From a checkpoint of a small transformer trained on Wikipedia: 153M tokens.
MLP neurons of a small language model. Each row is named by its layer, matrix (up: input weights) and neuron, and shows model dimensions 16-143. Each number is 500 + 25 x the weight over its row's rms, rounded and kept within 0 to 999. Numbers have three digits each.
Before each neuron's rows, "fires on" lists the tokens most often at its 100 highest values on Wikipedia text that the model never trained on.

fires on: "er", "ed", "ant", "ist", "ett", "aus"
L3.up60:501489477477489529495500509538524466511467493475523520495493513506453515500483523527487513445486518527493509490476489494514506485494537474498516493470500532544514500486526483496521443504488502468500510528482509511482552474523459494514517499474475544475469512536508538453525512516427501529510493466490564531509503484464471492482494491509473508462451472518484505508503529505549509484501

fires on: "-", ":", " that", ","
L11.up638:566507518472470505478513495525534541539471486496488485489501518496490487483539525511506515509463501526483461466468512498500509482509471487459446520464523542511519518529513514476484463542500495555466516542517495491539490553495504495521488452486500544497511485503497502474543505530485470466536494500487483504540484454467491498500445481477518496525501482485505485494484524500527506541466

fires on: " ", " un", "-", " (", "/", " S"
L11.up19:485481490457515510523497504496506534450498471470493464484478475522473445488518478503511468471526465504502537480479517535473506501499491545489521501491474543503485519526524483450490491520513519497516526450497524516492535514494519485547468464545560494482519498519473492503529449501466517485530499481426554516510509498477512546534490511478479496499500511552543477542485506478480529504497

fires on: "2", "4", " |", "1", "3", "5"
L5.up362:546469530536504503503505481502515512466539480458493484482517478501471458493524503478554467480509519507476507523527524456535501477477468489549490518533482503471483535440493485489480450519546480495471515497493511520542533471470493502493452483532510535507509486488502526558488531522497498480502513509496521502515538505498467513520480506483480521538542552521505498502519498482511452485480

fires on: " well", " re", " back", " self", " hand"
L3.up391:526499500502484531515521479532483477465541499497532464464499522465483492474460482485485479476454474532479550491502483489497507494471538493544525462469505523490516525552559490461504486492480485479458509524489493496489534495479536492496506498517499517491493527470502527474532521546569525465532500485495517518508474530520421478485515493508491518530533521531503464566501453502450509525476

fires on: " ", " a", " his", " the", ",", "0"
L11.up426:514501462505550505522489498474496521517501536475506495509484544487496463521448464506588535516532491504476519506498494532543527503500471510519481489513494492510512432518535496469483482507489510453484500495489498542467480506521471485480517512488529459566494538486460473478469532487481489517531489494447516499543526488497477525479509500511501478506477498486476513498519483526511573516449

fires on: " and", " or", " the", "0"
L7.up635:546541470479512528499508472550476483515468508500508479490572461513501489490496479484533498465480480470526545510528426508509490475511516462486506495532499525521466519541495449487512515493522489518505513459459522532505514491514503513510477545470450490512509513532503476484523521429503500494498498492488493512522503506495508547505460493516490497472494487520487485494531545515503533458533

fires on: ".", " .", ")."
L5.up447:461496543511501528549545503513477510527526517478521482473474469524463467531542500518482495518501552480503505491457492491554484490484466478475472486522497517502461509450506531482515549512480455491513497502531479479503453565518456534507500474470514508469520504473477490516517524492530472478509510489489526471474485511475530496491543531490469490535447459509482498511500490466514521494495

fires on: "9", "0", "2", " US", ":", "1"
L7.up595:570533575520487503501509497501493513494523508513513522509468459450473485500503529494509493485527529506517464509443509508523513509471486450503436464510503498477460526464492506489504498498504478519480460501510490529526483510488504459476491496531497538500498510546491508534466510522527500497480486478508527518539518524554497470540505511471492525504554479516516498464523513501502482471492

fires on: " B", "l", " was"
L10.up197:539479455513523476550468522548512537516505488488499526500497504501485499507503477541496491454502504485473521496447510507487521514493507501514500472485486502477572524569500497519481489514481497461492447503510476482527475451469533490555500481492494451493475480469480484503502507514482516504526463489545489507522532489487483475496493454488498474523535480541548468522494515519500487541458

fires on: " re", " non", " self", " co", " post", " Anti"
L4.up34:562506500504497482514505437474462520486500540521523531480447530474505495470514466478486519491489462494462526506469481433463517510496509518535498466498465511529483499510512476487503522516449483500467496534486468444509566525501497509510542480485509488475511508508490483490494483517532512524506467505522500525448507494451495484488458529483514486535529498553486510507492501502482528520493

fires on: ".", " de", " des", " del"
L5.up377:476518528537525476522534478515491491528488506471531536464466463530496487536514506469516468499497577504527535523463477476503496445480469516474529500497512487439480511476496554489509531534517481490510497507508479459486511473508476502513435478475509490525505526501479520498480485505490463507542510568515539482472514483510526517507474509478475501520505488506466491522495482480495558550488

fires on: ".", " ."
L3.up13:471468480479481454522539497527498508522467469491536518463494514537471479511544460493471536515476483486509470464491484526530534504453465481459441468530512477528507510492505506488556520497519492487503512501488492525511479534519470489507486512472524485530494503487485473499514529499467451542506532515434496472508517487505483476496482501506533547524478503520467512504528482485514509505485

fires on: " at", " W", " At", " from", " Rank", "At"
L4.up419:488509527534482544516510486466484492501504528465489520493468526471503506461464533488471524466515501501499548463486519516517490513471487508547514480512482458528513515492495509521501510518493508516503541505515457500512479494513520514539509475465500468508476484509454447457462438507489518500502496569519515500447508509504482491502508492470503517506504501506535568520517511489503469502512

fires on: " at", " of", " a", " St", "a", " |"
L7.up161:504513494544503507507518496504458478480531500454535519506498477501538528493508485463507472435534556518514515499500502519454477494460499501501498487494451537530481449502508479512497519478503519520532481513527521508542564506492529528503469463523497470496463488478492551517534472531522528459521493480487483508489460480468520529518486483484513480507506508526532509473494547480493509487510

fires on: "-l", "-b", "-B", "-f", "-t", "-d"
L3.up545:552513529502506518500508523526510459512520515504483534486495451530454530502517472516528454473516528483467481499509492504506479518467504509458513535505499517497479471472472495502500463521457495471523447492508520485483513498517516506499488521541518498545499506502513511515538478501486476475488485508466510478468522516458487532472498500471503520499524528474580545531450457493482528526484

fires on: "0", "ing", "3", "9", "5"
L5.up623:493480517505486491469539526464499505484520474526487505521496497521512470483545513510488505509478478496523531524500498532520544506517457489475509473533520480485476483491520491520522531490512485496491505483491503524514518505516451535525503493500465548514521472529494535473498473502504529519535493452488552491472484561483510519501505461448499453509473455502461471497462485496508475551466

fires on: ";", " until", " so", "."
L5.up303:463499507489527511525484482554499482436504498486505501473487491540506525514550493507485483526485495470525457534471506520510524462481477470473525460498540521478484525509518532513553538492490455513510519478516511453487496537508462507495500518456471471520514499458487509509486493488456453516538538490455503479498487501497501514523500550509533497537492510525497444512500465445512501498492

fires on: ".", " his", " a", " the", " M", " of"
L7.up197:501459471542521479547545483528481502538529475473485481447519477502475491488513491517500500504508484502507518536503475514519492483535506534524437483479511529526518524495521538451489477470471513507529511508473512503511507455534487523499489462471465481479484493459523526504494566464527488472503516499484547489483532477518517531503441516493484488508517530502533442513464488465523521498485

fires on: "-", ":", " ", " of", " code"
L6.up121:534508509499505509499508490450555479514525528515474498515501518475547508525519483466517502499581552520460532507549499463504493476479491502485459483473457511455528504495508465452524488453501522482516504499504504504536460483548558499501517515531494532473500465456530493509511546501491465464512517488492465525465457461517479494489489509518503505477499487503541505512514492477533504487499

fires on: " The", " At", " An"
L3.up91:517506530503491473545509495525476527488448486487494537517532524452547457474537497471497514512526467521473524502485516481504512487503509490443517501522499464496521492491492518493473501493496538525508532505518505472492508480480526469495499469482457491523536497533502507502497514537477472513536502507478521501461502463503508524561465464479509499495444534512506522463526502445547510481504

fires on: "-", "-d", "th"
L4.up314:544486501488522494477459478497509442527510511507468506525476500496458494503540453530503503503474450470496538445493539477513541459530511494491493453503524484511504433517482496475522506498475515496510465502481461503518527566515494492470462525499541507510556522537546483502522551529439488482555498525484502487502485519471500519495521455472519511523491509479476502520513512487492484485448

fires on: " of", ".", " (", ":", " W", " "
L6.up488:543491501499477518511492498523542477511489483481522520485492523464474504538447482550513495454512503513464475455510499491524453487513524536478505494486454496497543512462515487517489474513504489472516516489495523510497477481525558519451480543519510527473537433491479504518492501516479475470484497483512515518518503486526521510543468513491491494485497465549547558505539510463466497460491

fires on: ",", " of", " un"
L10.up489:519521508500484513552515479515549499460508500495533475542493506517520508515535501519503480455518478484481523492485480448461519471498517511523504502514490516493476507515494481508485490477528543479535496497503485461531500522468512504474497507490557488514540464493518470484538465518470435475460451476478504498488512535454495539486495425461524484500508508521462543516452521474504472479516

fires on: "5", "8", "6", "4", "9"
L10.up66:512498512485496470485527509516549501436487527512484484506536521499515477481527524501538458510464535527476528535479427507520507517470517530542492548522503471488507501450500530512479491533494491529472507486520501534529479475448512484486493452504473504439465535513532472510522503505477485512542494495539504483466495530480465496489476489486539508470559520526510508530490517500491476507506

fires on: " is", " =\n\n", " a", " was", " an", "\n\n"
L3.up228:504516492560443445531556544485513479505524496479471502487495476518474454524470467520494509499492509552471457521506456519511506471488495528504502511502505497497508581493500486492480507507551512509507487486496472520526490483505517507501461501509477452505458497472499517512512501496533471529552537492467491483494513528500474530497499493456471507507496503478495504559514514475477470557507

fires on: "-", " (", "/", "–"
L11.up373:529534526489515473501487500531520471464502477485503486490472501528537494485508490498477458478505460516526507488494515494540484487535488569446498520498484481463514475506526517455508480493511494513467500522469483504514546529504501510514518528518513535520512524515518476515488459509471534525499531446455526483474517494484503556530531478537515496490476555481517483515433497502462492440509

fires on: " (", " ", " \"", "-"
L6.up443:514519518503496522507492511542526460517519483486537472489457452500502483462520457464477467504531528483486509478518504505517491515517488545476502516489468509481489508526531522468514509478515484493453511459456515509513498521501503508513500523466473525501513489545516495492523493490476514528477477511462483459489524506498507572526514470480506513549512508458501465475456491484459560499519

fires on: " T", " ", " p", "f", "-", ":"
L11.up627:515513519467509552508531485528508501512527474499486518514481524444507513462537473492484539501534461496497495488499477502517499498445500530490546561469474546505501517482485486473445538523535522527439441499529491535439474472495483517503510504472528481474472477525503492528519454489481501493507507471440484521508497534519502511518536491513515475521524473482526529480495535458497483516487

fires on: "4", "3", "5", "7", "2", "6"
L5.up444:473506533503487508479532501482486526422547503514503491441446479517472485501512499517526482508502481472481554498490491481525488509471492506466531491511482462532519462501494481486508539477485531477486504473493485452503509497532503519492484467496509513465494512513557526497462506507533516512485507482505536498541509528478488467485520481509528460487477494462519485492469493486471524516473

fires on: "p", " p", " Comp", "P", "-p", " imp"
L4.up631:503499485519543488506504531553482494523442522491475497514516515552518492484525458488449533521532509527512519513525502485500473518511454531505506507502473512511518494520519525476525543458527488491503510479481518509442430506496488498470509512473524512493512452532485508513523469492513532468484528487531511499497500494481516527493517476511538523474533482454507517534481485465486476539465

fires on: " \"", " un", "-", " "
L11.up135:512527483505504507516492502477497478490524507504479449550487499492468462455448485492466505524498448509492551497485497484501507487546514519508485480501508520537557476509494503482502522466513505499487515499540493472505483516503500482520507533518535512519519518501553454453527474506455481503493449476481525518485527441465497523502515477489527527502539525535489544552474492442479519465487

fires on: "–", " |", ")", ":"
L7.up582:530484542530508532470528509515562515473474514470518498451529481541504495500499520478549531537509491516522495442456461467491436503501538469484522506509447532480537454518490535468481488556486478485475493490511538505449454472491524526513497461489462492534510520524554488546480486504505516510481491510488515497492485531529491524467489491516523527487485494529503485486477513498458540539504

fires on: "\n", " is", " was"
L3.up483:508515520514467522524520547503519488506500504469460562465490456507487509498483448514476487529489536515510493497528510509482481490488516530523518499506484504481554504445488509462498541493484528501483461484508478488517513465497536479505452520492516468490497495446486470534505479480525500525515501497508478497544498533470469521552504478515470472507532481455507494532540488473517515508502

fires on: ",", " and", ":", " on", ";", "Career"
L8.up288:472526493494487508541515521479476476512501523505516513468487515485513506508491493497504509517516510502555454526506474524480521539480516494485499481484468517460528475504456505497509495481453498457457503490486535501492498478489530524481465508506505491482549490521497529504518529532486522490509488470473539483520479472510535500535579506532514490518530436565512467510500475492479482498489

fires on: " ", " St", "-", "1", " S", " G"
L6.up315:518491493513532527489512435512534481545497499492505521452466448506490478440521478496496533483523501493492530439531521505506497523521509516459492494491523489476518504512531501504498484514467512482499494501486552514516440533506489521501472533481477467447503477496531531494471534518425470508507510532471457496485512482457516513493514537478533494552525532458504486509499458485483494494461

fires on: " and", "B", "-b", " b", "-B", " in"
L11.up503:502512501533533483504469481454487496504478521485500513523532502513465515460503433544510500460536526516489515476483474488515488506455528532446548479491444496469490488539529478519504474484517519449540463495484495495540490526535473494521468545482499507498543553512540519510520523499520502472509464506485512517471512491542495467513466493521488513517535517516561525515518479512472492499487

fires on: "6", "9", "7", "0", "8", "5"
L3.up414:497533527468461483502485487511487490521483438488473487515502515486471488493499502465484524477496476531494525533509526502574531501509458503531525472488528434444504490528492491491530493527500522538474498509523458512486538498492476533424510514498491514498474532566529487479508512540468526528483517481513515548500490531493490475466538477462470453527507456515470466514536492512497506526485

fires on: " |", "0", ",", "9", "5"
L6.up203:460527547490499485500498527483476498471520515483529508483456515540502473509548521509500508505499520519496500568507509490561534488478461466476503500565519506471509494482507499496524516467503483509503529498495522530518491524490477487490498503502516482529488507511505475513485503488527455537536515466457488523541515508482465498460468475428514456538529507520467474497505504519515497509485

fires on: "0", "3", "8", "1", "9"
L6.up487:475497489492504533472521516471492454493537510482518506490511494580476573525490463469520494496502517476513475525489485515495514504482551506516455533517474487536529474486477514537501470487468513548463507481519487503474515513496468495532487516513486513491521465513471477534503495499514511505511539550500488509441495470484514508464457473481498443505448468531512475484521539490507473484500

fires on: " un", " to", " by", " at", " in", " more"
L8.up397:499517493540508521496525547501540498461517551478451479506512521523502486480532477478476493475569519533444518502529478522445501486484468490503523493505481491476515496494468500499505529464476460495532515493507518494529528485466511497488512456484483511479555493514508497503457537503456486490508493466493480507494501522473523540508500490468495537522539491521558548456490490496495556522501

fires on: " of", ":", ".", " ", " that", "n"
L7.up557:500545486476550501501526495510548458513523523563545488499466544483525527513493497486535483446530528452496462461519531472493504479474508533508522508509517505499527565493519445493498493508473502510477509462550509456538482488501547501512484486517467493497509487485509438493489502503504507476542497521443489495518488482485515498515526488477494491470474515511538493485514463515527466442474

fires on: ",", " by", " and"
L10.up311:495494511495481486540516442501505490454523518504527531544516470489510496473503476525501543494502503471468525527499471469520522488519477482462504470483459477506482504505527494510496505487463504524493496514459524528518513543531490507533572535470530503521524435539536505508528498490512475484444465493486489501512526557500500501516470448524504480487499484529481486499461507494498469495501

fires on: " |", ";", " ", ")", " were"
L8.up136:510532524512534497514480503540506463491461485508499452506462505492477507528509480483551482516496474490500456516530497471529474495457506460508479492503498490490526455540499512471499543515492480505507488456497514504517472502513514483519504501473491497504461482513474516500500509494504500517555537528432543448529484480512526480480506517512505478557483504505524501477504472447532505457493

fires on: ":", " film", " d", "(s", " g", " M"
L5.up108:502535491503523520534494506535511484471497487519528474494484446500514467520497474509498490512562489518519446490506485501539488516509451461517451515498512496494486508499466492464458488566510504483484476491522470520522481547495530501465505486506443468465527509466484510519487488548494472469517520480531492538505507474564501485524510507497482472497525498518508463454502550538515516552499

fires on: " T", "-", " C", " up"
L11.up431:522517525462538494499474510544472519526482515491497486496459513482463452454518492507508522499540483495534505480527494501534531495464482534516530547469474491510526482506568500500446505511469488528497479473482544480508489500488533498484436451492530498522459484484554504499493501522493500546523498472504513483480505494491513535530460470553486459511518501508531501512518494449531516519517

fires on: " ", "1", "9", ".", "'", " ("
L10.up374:501495522517546536518534512507504490518506510512505508467494513484452493526489494445466493461479542523489557538502511473502466485494463483490508513539494504513488524537515506504452505501467466495463534453509492523503497524475457517529517493473495487487514469492505492475465495540475523496530519514505508431509502462464452568471580533456454487525508494482489500477519488492505532514506

fires on: ",", " as"
L8.up97:522502496481500502520487496502483500482511480526554499517477522489502486521539470522525503524516510496497479491520483486488528468501514469484467462520464489479493497495531501496505488497523500450505528452515515530505500477448461479502501488455514470507468532532492514484487528522509467438526454510500538502547530535487517509557476482510539464547479474511477478457507457531481491478468

fires on: "0", "9", "7", "6", "5", "8"
L3.up263:486486520487495534550516508494493487510482435473463472528499461499498515508488498489463536477478427518515527521488454518544567540496505519491469437496530488517509509542504457514518541536515518522483500483488512516483533516532476515502483529496463507510477480557492486501483517532465524526512487511507525519522530551493508533494531485519448503482462439484504471463487488477492506500496

fires on: "-", "6", "5", "9", "4"
L6.up368:514493485476509500501516463472493514537438511476479513501490493485534504462486504501444533491490495475506462477481486503541467509507498504512490511497553472499511498530495538481533487500468511533533481546500491494517518522517507533485524468552517492503499485542492496549481445508486489527520546533463465504503553549467543507500474476489478501529500533509490469509477489492474506481499

fires on: " (", "/", "ro", " over", "-"
L7.up24:525507461471513498509513482519515456487461516501552515481489456465509516464507495440507492483508543469487537494549488502497507502543435567472479492469506495536479469524524548454502522482491506498521499504466511530490522539509517501500533507502518496509487514512518472471483508500495514510503491466507511514497500486499462555502497489516508506489530527553509481497468505491477492511518

fires on: " ", " Al", " al", " a", " the", "6"
L5.up105:481476497483501489486533512515491514522456535493480488518497520449525478492518494491503491495535490461517485524523523539518482518460468491486458491508531509521535493561545531467498508510483563494489504515465507466505480501542452491538530540492460479504505509538483427450521506468508469542453474494487514495489495490513518507509510485517515478534476524476467506523490475485516534466508

fires on: " |", "0", " |\n", ":", " ", " D"
L3.up536:517474476520498483482534522523494511443500519494533463495516478542479465502512522518512436524510535487502491483501482481554449527521482479530531523465437532503526520466535498500484465530513470474479477470522523499530508485505519548519457527492519495483497477498486511525490501524500513443510490457558517461480509513534499498479458498505515513507556504498488522509524504541477504518555

fires on: "P", " to", "-p", " with", " arm", " for"
L3.up108:527505485510447503487492475536524534520484511484476445506483504534522483480510492517484514505511551489484544536472469460532510535474504532541477472497484496507490476493485533462497486488532480522495490505437476500479472545502501465501489497483487508544535486511461555489558496522502533472494522488560524502520521522494481497463510473481531516511512504552475532491485479478494458473489

fires on: "5", "4", "6", "3", "2"
L5.up146:482516506477472502514499494534467513510551501505513510492493496515464496484527488510486519514493469466491513532497472500519462524506501506513526544485524429497453464520506494509523501496501521519464518468503458510525478493524479523493488455531514533492529497574491493532502480522497540516498514477478484535468490540458517498463498488482485547525491501492517473504431488462488529481453

fires on: " with", "with", " for", ":", "—"
L5.up491:512499502436462481463537486480513466477525479474502467493483501507460502488498494496480481495541527503437529550519488453503496462466491539485498500473518500546556522509506528512496469524523466491481478484480497501497480566474529500442451526469522534493543522540497539493526503475528513481517505536537500503500473496449508502494512530519529522508542487524484492491506511478500525516472

fires on: ":", "-", ",", " as", " (", "\n\n"
L7.up240:500521508518498544524500478512532492533506506500520501517466518495528499490506490519506473461557513490527505506524507504523491494474500502452502522476495506494527444521517503463456498475503503469470497455456546505527531497464538493491519524480497510457534518500468489529452480480481516451504500502470495490508524499490498489523489526503505494559476446547544474475507484516494475438486

fires on: " M", " B", " was"
L11.up413:482516519498496500515500497526476519495511508508506485495537472459507513532513472476478510499529492502461525526500487482535526495518536516490501508486552518510556509482511503479471480545496495442495479481466475507522458517505519514514478473471466470496514487490469485522536497534535515530473484496502436499489503485536442568508528495449496510508520530536522463531532533450555481508447

fires on: "1", "2", " match", "0", "3"
L3.up26:501476484486513514497490526492524544499459524468470444481479475540473499463493508490501457483510578520530470506521494473471480507465501525531508553503491485484439500527463481500459485527537478475483473526451484524474520511489514479531524501487510504492509532457474501533524505514503495519506499506476483471548548485532493509532468521510525483505499525502479482451526505490532463462492

fires on: " at", " At", " from"
L5.up39:487547528522479542514528501473490487495513518485495480546504512509492500461472478481510498502530523545471524528485512523502498551496484497482485520482491486529540484446504520516529478518482509530490515509548499520548514476498549482525495465514453483499507479471508478456461489523494485475512503542498497531471544463458483510472503494473513496486466488517527541458531493440486514487491

fires on: "8", " best", "1", "9", " –", "–"
L3.up500:471561524465514512508524481518465487540497498492475476506518506487520517534449486519493485482483459511521468516452457538496529468453516511544447573493499495465531489491502543477498529493514503537462520504535520520494490552490482495457468523508503445458517481481503503488508492549472511512503513516504492499463501490497490495468514482475486531526476460546511524474502520468492501551491

fires on: " St", "1", " season", " st", " year", " of"
L6.up47:501504513526497484521508483568542508494534507511506528443528525508504511516542501489509492494494509497497487539485530461521449523496493538468472498494441441484516544472516476527468509539484497489517481488506488510520542476485499498486482504509504475510496514505499492495490535491546497505494459512478490449521474506452520542516516507501453509495484536441487489452527526486496489516483

fires on: " that", "ing", " ", " of", "ation", "s"
L8.up372:537522533511473497499514510507507488471498517523504468485472488488464526484518516476509498470475534522552495537509445545501505504499520500516510505494497502478469509491505466560463497519467555546516496522478467503480498522503485478504542495499538519510477459525482483477526524496457477528533482456502503545488506504486487549484503483534558482479492514471499498483483557484525474521496

fires on: " of", " band", " the", " in"
L8.up625:531489469544514490534543575501525525533553500493478483498483483525470531450521470447499488520536513507513538498498502498480472507545485502453484506460515507498502470499458515488503444490476537491496457467491516541505485524534507524520523477516501515482478462476502499507518562495502462524525502519431523518544500490473509471484483504457502510513493490490499513479463487445474507540508

fires on: " and", ",", " or", " up"
L8.up177:501502489498495506524535542534468433528521484509535507551506473504527461477521501487492489478496491496490536489523458505544480521493489533501470476507527482471485537525497501515491516506474522510490505476484536489511491513514501518476554497462517464542473504504505471430491508452519567487478476476465470519497500526467502518491499481527483484493522509501486455535509540530495550513469

fires on: " for", " in", " the", " to", " Champions", " defeated"
L4.up355:533471495472461514514509482547523557466490515493523507522524505513513442478489477473538481488482528511521500471439503498510522506487480497524454474488529483514459548466492515502500512491493531523500451485498501464488518465522483492500529474505501540537481494479459508508491496522511529533541537516521519488515526509505466475490485500469480548490513493521499517479451491540522492501476

fires on: " un", "-", "_{", " Un"
L4.up138:551480453447515465498487515491519455501515497475490521473504506500490495460544492493491476462496479475481511517522505513519510493515498516498478478526491541522495485515478520478509452508487515519502497530464487493499526521525512533518483451485483492538527526522507475507546508473490542499537529538427535456488541517414523541488541482485515521528488517522500493481510474492497508507512

fires on: "-f", "-l", "-b", "-d", "-K", "-p"
L4.up212:535553463494522490522470488510515485488528494480504520519467502526439498483546473537483449490479490515530498520476498458501528484495486559529524495495533485534485468462512501475517519537475552525534526467462473535515517547502494528502501471518492520511524499530501505515531449496457519517503481513469504492525498490443503483518507532517515504517492493477452549512497458519471472488485

fires on: " |", " ", "0"
L8.up168:505531491526532467551476531524457556482490500509504473523457512507482473511493529452506515487492541487463470526531501513531517515439482491542492505456522483512543479520507539506497528529501525489524520488474527477526482458553445486518541488482524471537504462517471468457486481528492494518532517489481534469522535503505511516472511490469537526489491527493508503488544469507491526466504

fires on: "-", " or"
L5.up631:513526494525520485489496473504498440493503533504494495468506467521449501499512464533491525486476470514520492462502469465487500467505513517488518520526553498527516462509528473500495500520468493480499496488440483468481523515495514486521497491493484530494554508536531519500541519496432507548532531514445464481521524500464480475493464522494511522522486503484512510506497472489460497499477

fires on: ","
L5.up286:518541477505495522494496551503510509487504486539518503506493494501487500458505457499510486485524565465532502515507486478521496463531513480500519485502490541468504480481528507520519492462500495487459545494494486538466506466518518480499519512480474459511433494499513510491512516524494473510515483477479510512533503551512471478516495493485472425516472492485454484510491504535483528506486

fires on: "0", "field", "ing", "ville", "est"
L8.up135:505557522475466481485517518502519505504511566444428455503513487503507493503487529507507484485459529510503494494489455514512471491479529475500499467501524518466507509464471506513495485490504472507502509539535532478534534490455520469501463492472464510512484492521506483514520517536513433506526483535517492495526504511551493470499446509503509502466549532484477477516513540498490531519534

fires on: "s", " S", "m", " H", "-"
L11.up435:545563487520533489563516460476520502523529464529496520475499526473468471479519499492488522493549490521498479493502459476487458529505459496513527532522480518507466509522537491476530486498479486521531516500478517514447473504483539544538496471503510491483467482501489533523524454507504527435524474478492522491504471503491501510430485496466512469511524508534515508532549491465456508474499

fires on: " |", " H", " S", " P", " G", " ±%"
L11.up312:532491543485512508516498542512510511493516494520492512423472507487480453489487452513511526523525487514521500499472481456501475555479501520500514508482523527502516478503507521494541483448505495512537498491482540502467495551494513531558546511491512510489478509492475499486519489490507513468510528492497453535472525473484499546508498560508522488491494518456515465519509487491529492465436

fires on: " that", ":", " since", " until", " ", " early"
L8.up150:489532520504453504463510488489531529541494492487522497516514504508516469481511467434481505490499551502512508469493474527497472494504496488515475504506490469499527524511530484490441546508507509539524513488503506505508484549538506490497516494497547508466484501501499448491522495522470481499523498504516492489530445483507503505530470461559502477512478475466483512532438506503510477515436

fires on: "2", "0", " |", " ", ".", ")"
L3.up472:495491487523524502518537497514509531471504472494574535479556507531519494500502518451512468541499534518498503470484466477504469528527498508503503483481459482488463475506480562478478512495516471507473485488519503495495482497513510515527535526461513480479462503521495453500547487510501498529473538467501520465510514486479452476444508466539508473517495525450518495485524504498498484497486

fires on: " of", "-", " that", "arg"
L6.up619:511488508482529550495483483502505463508514508525547494547509486463519502521534509519509493483546520490535460571523545501508518458505502538442485493510481541482521493481510479491543503529466506520485521492540516504468522509485545533451519498515490501522516415491480475513479529509493474452509486491463493504448480493496548512537507459497500505467484463486519436501524484482480490487512

fires on: "-", " \"", "–", "/", " [", ":"
L11.up284:535501506531532480507503481502484478514506449480528520439481510493507530472509526522487486461518484499525531498520477472530520479485495532481525514544514488496533510506489533434509511535481513478471482466451476511530487518445501546499513476490530541516514497487490519486501445547457495520529469493528489503502516513499513499513515487502502507504471523504502481459456477473498496490476

fires on: ":", " de", "us", "andro", ".", "ium"
L7.up531:527541497464545506509524493516517506453500489485504531470491515514463489486514501554497525475486526497513508512522502456514455475457468493469514492526498500471449473508461512482489552521529436497475506504509490484498519530512459502513448506465522522508525510510516530470495470511481461497511529498515513477480527501489532528496503502497485539525511491497481527511504532477517533543512

fires on: "4", "5", " Per", " described"
L4.up196:510485523474516522480508477502489560509517476495477454487488505486532507414510486507510507485516538496427496539521535486506496475502536470525471507536495526452489515481497569489479481484504483512476520475519477504501555515546503489505516489546463473509504493484483492514478466556524519478519513514493521491507545448492517515499476496524523509504517499524508484470517478534507455486495